Part of a small language model's weights.
Size: 4 heads of 64 (1 for keys and values), MLP 896 GELU.
Architecture: LayerNorm before each block, no biases in attention or MLP, tied embeddings, normalized queries and keys, attention and MLP in parallel, capped logits.
Training: a variant of Muon for these matrices, 137M tokens, 4191 steps.
MLP neurons of a small language model. Each row is named by its layer, matrix (up: input weights) and neuron, and shows model dimensions 0-127. Each number is 500 + 40 x the weight over its row's rms, rounded and kept within 0 to 999. Numbers have three digits each.
After each neuron's rows, "fires on" lists the tokens most often at its 100 highest values on Wikipedia text that the model never trained on.

L4.up842:513543544532400501562496481520427482460420406542420582525511522490527509523517551572607434520495540508451502545571535513489468483534450527456481503503484552456559427572489480526505484476513494533484511465449513530457480562553511503449505454568520473559497585519468522586560547506581518473487504551516554419518479571521574477448561505534494460453548526480479411502507474471503448497499
fires on: "of ", "ind", "illi", "in ", "gen", "ce"

L4.up658:443470465556564471515470467544495482529402539543542528442542525577524455558435498448474536510404449495556560536561502503472481486496529455489448522547462565428490503495424512502480536476511481466487574511476522487563444526423491490444457498576578506514493489502533457403519485481465460505523499511429473573533541435554452510484493439498522511528468474497462527551489458555490508490486
fires on: "°", "ul", "resul", "en"

L4.up691:481524515461494540470432532471543536543604490526428550500455596523521482438465496559512486476492500459504499504411483538553511559453500567487461529540552536525517425517422550514543559517435494508480525430506514470483500529566515541401520532507555431446539557488489540475513469497469503480485455533469509470467497491501561537514551511499479540480525462523477536525483548538547512528473
fires on: "University ", "0", "ah", "9", "um"

L4.up245:461510516463480573479499506492474500473511498510472504483561552559585415480542514509529576463547494507577535442553496527497535533573465533456436545480486521530549519552522463493496546523528518526496571463521492561523483565529547475498443455458563492485521498510468422501512449463429542534552499566527543524543553499472506527480561449455509515485458474520498537528554528552556517445475
fires on: "s", "bl", "F", "white ", "ind"

L4.up786:563509439532429500575491450457603473508511498520557513489425579484507457545515544514477443547462489458554531499475480509495472448512550476519492515545475467587512510529428550505502549465561476549466537485471462556449443510535438491442422497553505510548439529504476454585426459457439545533524462384593508496438458468509425527438431504546529526503513472516489525505458441536509523495470
fires on: "5", "over", "ear", "6", "18", "ran"

L4.up99:473579499472449462486488551510475516457493544581503561511476497442513510565534494519520530538501540503514550575503538481512441478502490462444439441531464431495469476538484539491471443580420486478496527568474455485454482493481536522456396548501481547503541490555505506518557429519505511524514516470485469562501503495519484441553474494517515474530531488509457506384547455455459509452473
fires on: ", ", "is ", "was ", "et"

L4.up615:517436504502439524507437530575488484484505497542508501472495465452505556571471474500515520505537474510543527427480451415515456542448508532503472544561476466443512454586443492537559481486438505533453516452496465462513448496516500440458510393500469473449456408502531490527492519517532559472597464487487478453473522462432480457512516516506490511568571492483436489539411437552502467503489
fires on: "a", "a ", "s ", "al "

L4.up800:437471521474511500417561418509526451458520493531518554562458500497571388482543535460504515534447516498485476507503525528486490596364436469542483502531489587446460512446497463514500503447538474526525610571512559500491437487523543475539556471483538481513508528510459551442567432429544514555524494467525514481506521448476506535438456503630514512507542391531524423544530523473533568510508
fires on: "San ", ". ", "state ", "about "

L4.up529:477510526512488488480507467472495534544524536555522437515500494540499448471520460533536478415489531468469461508429513421520479505534517468547568470486498489413504472441458525439576545502495538530469412518479459493460479426476497466520479469569582493571514503485444495506498496500453478521464520541516534511410494498555481517552486475512553430491501536559453528512504505403578433495441
fires on: "of ", "ac", "for ", "re", "on"

L4.up860:454537420425435450531514519459451548574418520482480560504512600544524494515509448509521525497530468457499519488520466551470597549485513466503491506506401531514532542486506514481529467481534540475525488493474439545487464478423497605514466498521472496473405550440433478536497504523490535493523486489511539464492547517553565539499489517469535543516491388560516486473433518438516548469502
fires on: "==", "(", "il", "our", "ran", "mon"

L4.up510:509539522488430545500496532459420474410478488626453493488492530526479474550449423534500536568409474485448569474494486542536459468498590514497411414489439514519482545480536438468516512501448465529498542492564489528523550567459489575444481420532527505456472559483513484481513454484506504503441512611518470527476540489516554468521554529553483546462477488452510454488488448540563554523468
fires on: "of ", "ay", "isc", "sist", "identi", "read"

L4.up798:483503489519522571511539475573552447443564507556498542544495490453503493482476453384485448500502563478452480489496528521448482444462544519455573508519541511479524476538486466470448532533430564511437541532416516528482438500517510549557485518528530475476501514475523528428484468537481522438470475486500571488483549545493512551480510559479463491536461585574460486432473469432557500531529
fires on: "st", "7", "6", "0 ", "-"

L4.up709:527508476456467493549514450553533432506490446463460414522499551533452490503488452448459566517509503432464507499515462505493504539531449505487519437502501606475558530409503493488514500494564517584534439475503438480530542547511519589487565459518436465533533518448463498514484579475448464486504512504507505538478481478464551544502580604550469547542502513479466554503511488541524507490528
fires on: "z", "ath", "ag", "t ", "6 ", "8"

L4.up726:537503506513499553462584576499543508566526515538506516528482532457461482449500502522479441540521502467495561539452600461483430480485474556462512438475459516470505455481489514441483454551514502476549518556472500565535439484519505485529440495515508424509483560567479484580371517525579566503505461435515476401504514504525491473492499489498483513477492430442527520454553513456500545431541
fires on: "b", "ak", "t", "beg", "fl"